Weights of a small GPT-style language model, trained from scratch on English Wikipedia: 8 layers, untied embeddings.
MLP neurons of a small language model. Each row is named by its layer, matrix (gate and up: input weights) and neuron, and shows model dimensions 336-463. Each number is 50 + 12 x the weight over its row's rms, rounded and kept within 0 to 99. A neuron's up and down rows have the sign that makes its largest values positive.
Before each neuron's rows, "fires on" lists the tokens most often at its 100 highest values on Wikipedia text that the model never trained on.

fires on: "'", ":", "."
L4.gate291:61 52 72 50 14 45 47 26 51 44 43 62 31 33 61 64 54 42 47 53 43 34 37 40 46 49 43 75 49 44 61 49 60 52 47 48 56 49 50 32 37 29 52 64 67 48 46 42 60 38 68 47 46 56 51 54 23 60 44 50 40 70 39 60 68 46 50 35 46 48 36 58 26 51 41 46 68 27 55 76 55 37 34 61 46 50 50 53 49 47 31 35 44 49 46 32 72 53 34 58 52 46 32 58 63 39 41 30 52 42 56 39 48 47 56 45 71 72 62 55 48 39 48 67 45 43 52 54
L4.up291:67 63 48 66 31 24 58 30 61 49 43 49 62 49 53 58 47 42 38 61 40 70 35 56 33 44 38 63 47 55 65 60 25 44 50 51 25 57 45 43 50 24 41 72 53 41 60 45 48 56 33 45 58 82 44 71 48 17 58 54 31 39 49 55 53 60 35 75 57 52 47 38 45 68 59 65 42 44 58 28 66 38 34 42 32 62 56 40 38 44 41 44 49 42 53 60 50 58 48 57 55 54 50 55 62 57 27 52 48 48 69 36 70 53 49 50 44 54 42 74 46 52 47 38 36 61 29 47

fires on: "\n"
L4.gate1251:53 51 37 39 49 61 56 40 38 66 34 55 84 34 47 68 34 27 46 48 43 58 49 45 71 64 52 43 44 34 70 56 36 66 51 49 55 69 52 59 62 25 53 37 49 41 54 59 58 74 38 29 54 43 60 54 47 64 58 48 30 37 45 36 42 52 48 37 38 52 35 62 66 56 70 61 46 38 55 53 64 65 54 72 24 61 42 55 73 56 55 55 32 56 47 76 55 59 37 36 45 76 61 42 66 65 61 53 59 48 38 47 46 52 27 48 62 54 46 67 73 36 52 38 38 51 44 36
L4.up1251:45 42 60 30 50 67 63 45 59 50 52 62 56 39 46 44 74 61 62 73 65 46 57 57 38 57 48 57 50 46 52 51 56 49 58 49 59 37 67 46 51 55 48 57 34 38 58 52 31 64 59 61 56 55 61 49 46 42 37 73 37 48 58 47 45 25 74 30 37 57 48 66 60 45 45 41 46 11 59 52 65 65 45 33 49 45 65 46 44 63 51 60 35 53 58 56 51 29 16 33 61 64 57 45 63 61 45 47 57 81 69 57 58 62 37 36 65 50 57 61 45 53 65 43 44 46 64 62

fires on: ".", ","
L4.gate1567:58 41 47 42 46 61 58 47 47 46 45 33 51 36 50 69 67 66 55 11 45 43 40 80 60 41 45 51 50 44 37 43 59 57 42 66 45 51 36 42 50 49 59 49 69 29 54 36 50 29 38 60 54 44 43 64 58 75 34 46 58 47 70 37 35 64 56 28 42 49 23 47 60 43 43 51 46 42 43 44 39 30 50 70 60 75 66 47 53 39 45 64 44 70 32 48 56 58 53 36 25 62 64 53 40 56 46 58 30 52 42 66 46 57 39 59 47 47 80 62 61 39 41 62 61 38 56 48
L4.up1567:37 52 62 50 34 57 48 51 46 28 48 58 48 54 58 58 58 70 45 46 67 48 55 48 50 34 31 65 30 68 52 38 37 26 70 46 33 39 47 49 56 61 34 73 48 57 58 63 66 66 40 31 48 68 64 62 57 60 53 58 52 56 36 33 51 76 40 35 34 56 46 45 61 32 68 32 59 56 38 56 71 44 43 42 59 52 56 49 54 62 22 44 72 55 56 61 76 57 43 45 53 52 74 31 50 38 45 55 51 54 47 46 54 38 60 41 54 53 58 60 44 62 48 52 33 54 37 48

fires on: "|", "| ", "\n"
L4.gate506:67 45 42 25 61 19 62 64 51 34 40 57 59 46 50 55 43 25 54 57 54 42 55 56 67 50 56 78 50 35 72 41 49 60 48 57 50 35 49 40 46 60 30 50 45 38 47 31 49 47 40 32 31 44 59 43 87 53 53 52 59 26 60 51 57 62 47 49 29 45 38 65 67 42 38 64 63 39 54 45 41 28 76 45 40 45 68 59 59 59 44 63 44 44 58 57 48 49 37 59 40 44 68 68 47 71 57 56 50 66 54 48 59 43 49 61 51 40 47 46 58 58 51 53 49 63 63 33
L4.up506:42 60 54 51 43 71 67 29 38 55 63 56 55 54 53 57 29 55 44 42 44 52 74 54 51 52 50 40 20 43 60 64 43 38 52 41 41 67 43 37 49 70 65 56 48 40 65 65 44 55 76 59 52 44 31 47 46 55 52 49 31 37 51 46 41 48 67 13 27 40 54 52 31 30 52 71 49 43 37 50 37 56 45 50 45 27 46 40 74 26 49 63 52 41 31 49 66 78 45 55 75 30 46 59 67 69 65 57 64 48 38 52 49 47 38 46 46 49 71 64 44 67 66 23 49 54 53 55

fires on: "\n"
L4.gate1121:60 58 55 72 66 58 38 39 53 74 42 43 38 28 63 48 55 57 40 45 41 56 60 31 63 60 27 51 39 61 53 26 80 55 62 45 80 60 59 32 52 30 30 27 36 59 47 30 72 53 60 68 70 68 45 59 27 27 46 61 55 64 37 57 58 63 71 54 45 41 32 31 64 64 62 50 52 34 52 41 54 57 46 65 49 60 50 80 46 61 59 82 48 47 35 72 50 52 53 63 40 65 68 53 45 64 59 46 43 55 40 52 37 65 35 46 39 50 28 37 64 40 52 37 48 63 54 50
L4.up1121:49 47 47 48 56 47 21 64 50 57 52 50 33 37 33 42 59 57 65 40 50 49 60 49 26 38 56 49 53 32 44 46 36 51 58 56 47 48 23 39 64 49 36 56 53 47 29 51 58 64 63 52 41 43 62 45 67 38 46 40 59 42 41 44 34 56 55 40 42 49 62 41 43 37 54 41 38 57 64 59 72 47 71 33 60 47 43 37 82 55 73 41 34 55 52 32 59 45 54 45 69 51 50 57 42 67 45 29 81 35 55 68 36 64 54 62 50 31 20 58 40 35 56 43 56 27 50 49

fires on: ".", ")."
L4.gate1884:52 50 58 40 58 40 54 69 55 36 58 48 58 39 59 56 50 47 51 63 38 34 69 49 80 60 48 52 70 75 80 69 42 30 37 56 46 57 58 58 16 24 58 47 40 48 54 59 41 42 47 44 55 55 33 51 44 41 59 49 65 53 47 79 69 70 34 61 70 44 42 55 46 28 60 78 53 45 37 48 55 48 57 55 64 48 52 67 71 46 43 41 31 57 28 59 70 61 57 37 30 27 44 23 37 39 33 72 59 38 12 80 47 50 57 55 41 48 52 36 47 62 54 55 50 45 54 27
L4.up1884:28 64 57 55 31 38 45 64 46 38 54 35 39 56 34 55 47 43 51 43 52 60 77 60 54 48 47 60 50 32 61 64 61 43 37 61 27 44 46 47 55 63 60 57 51 42 38 52 56 46 63 42 54 64 45 61 53 50 43 70 68 42 55 52 53 56 34 50 57 48 54 27 59 61 68 63 48 48 43 61 43 58 46 59 52 62 52 36 51 40 67 57 35 58 55 54 45 69 57 50 47 47 49 36 59 48 39 52 32 58 41 57 37 54 43 39 45 56 60 15 64 30 59 66 35 64 72 67

fires on: "\n", "==", "; "
L4.gate363:59 58 46 39 43 44 71 59 53 65 45 36 63 53 68 56 43 45 37 44 48 54 32 40 53 41 47 50 42 47 56 62 25 49 37 59 70 59 64 40 67 47 56 73 60 64 45 35 65 70 39 34 36 38 76 56 35 52 31 33 26 36 65 39 45 36 45 59 50 55 27 62 54 51 41 44 66 52 68 43 64 68 46 50 45 36 50 52 48 65 42 30 87 59 48 51 31 37 76 58 43 51 70 49 44 58 39 40 48 53 63 65 60 78 70 36 32 56 42 76 55 44 33 42 50 36 42 48
L4.up363:44 61 32 61 53 58 73 51 33 62 63 74 43 66 29 61 37 58 65 59 36 61 55 50 86 43 67 42 50 51 54 66 39 46 72 57 41 37 64 42 66 53 51 52 61 53 55 51 59 54 50 47 38 43 33 52 46 39 54 59 34 58 46 40 61 50 63 59 39 42 49 67 67 37 48 46 44 57 58 42 56 64 48 32 43 37 59 73 52 62 27 41 36 74 43 67 53 33 47 45 43 43 61 64 39 45 61 38 33 38 60 37 46 52 74 43 46 35 51 57 39 39 62 30 44 55 48 58

fires on: "\n", "(", "\n\n", "; "
L4.gate1295:42 66 46 65 54 63 45 67 54 53 38 58 51 59 46 62 66 24 68 46 47 41 54 33 38 44 41 34 46 36 57 72 47 46 37 45 67 46 60 38 65 71 61 53 51 27 58 35 75 45 32 49 45 44 60 59 41 44 29 61 38 47 65 56 55 76 45 40 28 73 66 30 25 35 43 60 49 22 61 55 51 42 53 46 47 62 56 51 72 35 44 62 53 50 69 53 52 50 40 66 27 68 62 37 39 72 32 37 48 53 57 59 61 42 85 40 43 58 42 51 65 46 46 41 67 43 72 34
L4.up1295:41 43 60 43 54 46 47 51 34 56 67 70 45 46 86 52 50 40 55 64 34 65 41 47 61 38 59 51 72 36 30 56 40 43 65 41 58 49 39 23 52 51 41 53 23 58 48 42 48 34 35 55 67 39 59 46 48 28 39 53 65 50 53 41 41 39 40 53 46 63 35 65 62 25 39 75 43 55 72 25 55 48 65 37 57 33 63 41 48 52 40 63 32 44 54 56 33 38 48 66 55 46 47 49 60 37 37 60 57 49 47 59 66 50 32 43 50 43 52 58 62 52 78 45 70 52 43 59

fires on: "'", "would ", "to ", "fin", "will ", "it "
L4.gate1381:49 55 50 43 36 44 29 31 63 57 50 40 41 50 27 35 64 70 56 34 54 67 51 70 53 42 37 73 61 36 46 46 32 47 53 60 42 50 50 69 41 46 54 56 59 65 43 52 39 49 73 65 53 36 53 15 38 52 69 42 62 39 48 52 40 57 31 50 58 49 40 52 59 59 35 59 54 35 29 37 52 72 30 44 38 32 49 51 26 59 55 31 43 56 39 69 41 36 49 45 61 51 32 38 48 47 58 45 63 67 32 32 52 54 49 55 52 53 38 56 40 54 48 37 32 51 62 47
L4.up1381:72 65 40 62 56 58 48 45 58 49 34 41 57 57 39 62 29 36 23 73 58 38 38 59 44 42 64 53 66 42 28 46 52 40 52 64 54 42 55 44 40 38 41 49 42 47 42 57 51 48 41 54 50 62 48 36 42 70 42 64 54 61 42 35 62 60 44 50 59 55 73 43 56 49 41 41 41 56 46 08 33 36 25 35 62 49 42 51 37 53 65 26 53 71 80 64 48 65 51 34 44 41 36 56 57 29 60 42 49 48 57 41 70 54 61 32 41 68 54 58 30 51 43 42 62 53 32 66

fires on: "\n", "/ "
L4.gate1614:36 57 39 46 36 18 40 64 34 37 34 62 55 46 53 59 33 36 38 59 50 56 47 24 53 57 58 47 40 42 57 47 42 58 43 67 52 54 39 53 39 39 58 49 43 56 75 78 48 58 56 37 37 43 66 52 49 47 49 57 48 44 54 47 55 48 45 39 59 24 44 49 50 45 55 73 68 60 64 48 53 53 45 46 61 55 72 50 54 63 49 62 56 60 46 54 53 65 49 55 38 46 39 76 39 54 39 60 57 56 58 55 57 45 35 64 41 54 49 51 65 41 32 62 74 63 70 52
L4.up1614:38 49 44 38 60 35 39 84 86 55 72 54 58 49 40 64 53 65 43 50 57 70 47 42 35 46 60 50 49 35 57 59 34 63 53 47 02 46 49 72 61 35 30 45 42 45 61 49 55 38 39 53 61 55 56 49 77 35 65 50 60 54 27 48 60 32 46 40 29 49 40 62 67 28 48 39 59 49 66 58 49 55 40 28 37 52 42 60 66 88 63 24 45 42 49 41 63 54 38 47 39 33 60 46 44 36 74 37 48 53 49 49 49 58 54 40 81 48 60 65 30 42 45 61 53 46 53 44

fires on: ".", ".\"", ")."
L4.gate1148:48 47 31 37 54 46 34 38 57 42 48 50 68 58 46 31 38 39 58 39 45 27 66 46 80 69 35 45 52 51 35 53 55 52 54 48 44 52 43 43 63 57 53 41 38 52 34 35 51 48 23 45 39 44 48 59 31 62 59 37 49 32 73 45 70 64 28 49 56 58 42 38 45 39 49 50 44 43 53 65 55 47 67 41 55 34 65 50 44 36 53 46 20 60 45 50 22 69 54 42 40 50 42 51 42 53 39 50 56 36 42 43 62 59 55 40 31 59 47 58 57 50 64 54 42 59 54 65
L4.up1148:43 39 58 41 49 39 38 53 49 71 58 58 32 34 36 52 40 36 60 57 46 45 50 44 54 69 54 76 42 46 37 33 61 77 39 62 38 42 47 39 70 59 55 60 43 50 50 49 47 52 70 48 65 50 59 52 36 39 68 63 27 72 28 55 49 57 44 57 65 51 55 43 64 38 46 64 42 35 35 37 44 24 56 63 68 59 54 45 31 44 57 42 58 61 30 54 40 37 48 59 47 46 56 47 62 29 63 48 55 44 41 74 37 46 61 64 57 53 62 66 60 38 56 41 41 58 56 45

fires on: ".", ", ", ". ", "enn", ": ", "| "
L4.gate96:61 47 62 89 38 52 79 48 42 51 65 50 50 59 45 67 34 68 25 51 70 60 57 61 53 43 21 58 61 50 57 64 71 47 38 61 54 66 49 36 63 39 54 65 42 36 69 35 50 28 51 50 46 35 48 42 52 42 42 47 52 42 73 59 39 52 33 57 22 47 48 64 66 36 53 64 55 44 60 48 60 50 45 61 50 22 51 47 51 67 40 47 24 59 54 49 54 38 63 67 52 37 72 45 45 49 33 60 35 56 26 44 61 59 36 56 79 56 58 64 51 46 62 68 65 51 15 34
L4.up96:45 52 63 37 53 49 52 39 43 48 50 54 54 30 38 58 61 66 65 62 66 56 43 53 41 46 53 31 53 61 48 59 55 23 41 54 43 31 35 28 48 44 55 66 42 59 46 58 34 39 55 50 27 42 59 67 36 45 39 46 56 30 60 37 43 61 52 45 42 42 47 48 65 27 43 35 89 21 41 44 45 55 63 64 58 57 51 50 52 46 45 53 33 51 33 62 52 55 74 66 42 29 71 46 51 46 39 50 63 54 50 46 57 72 55 58 40 39 64 46 72 48 62 43 64 50 31 39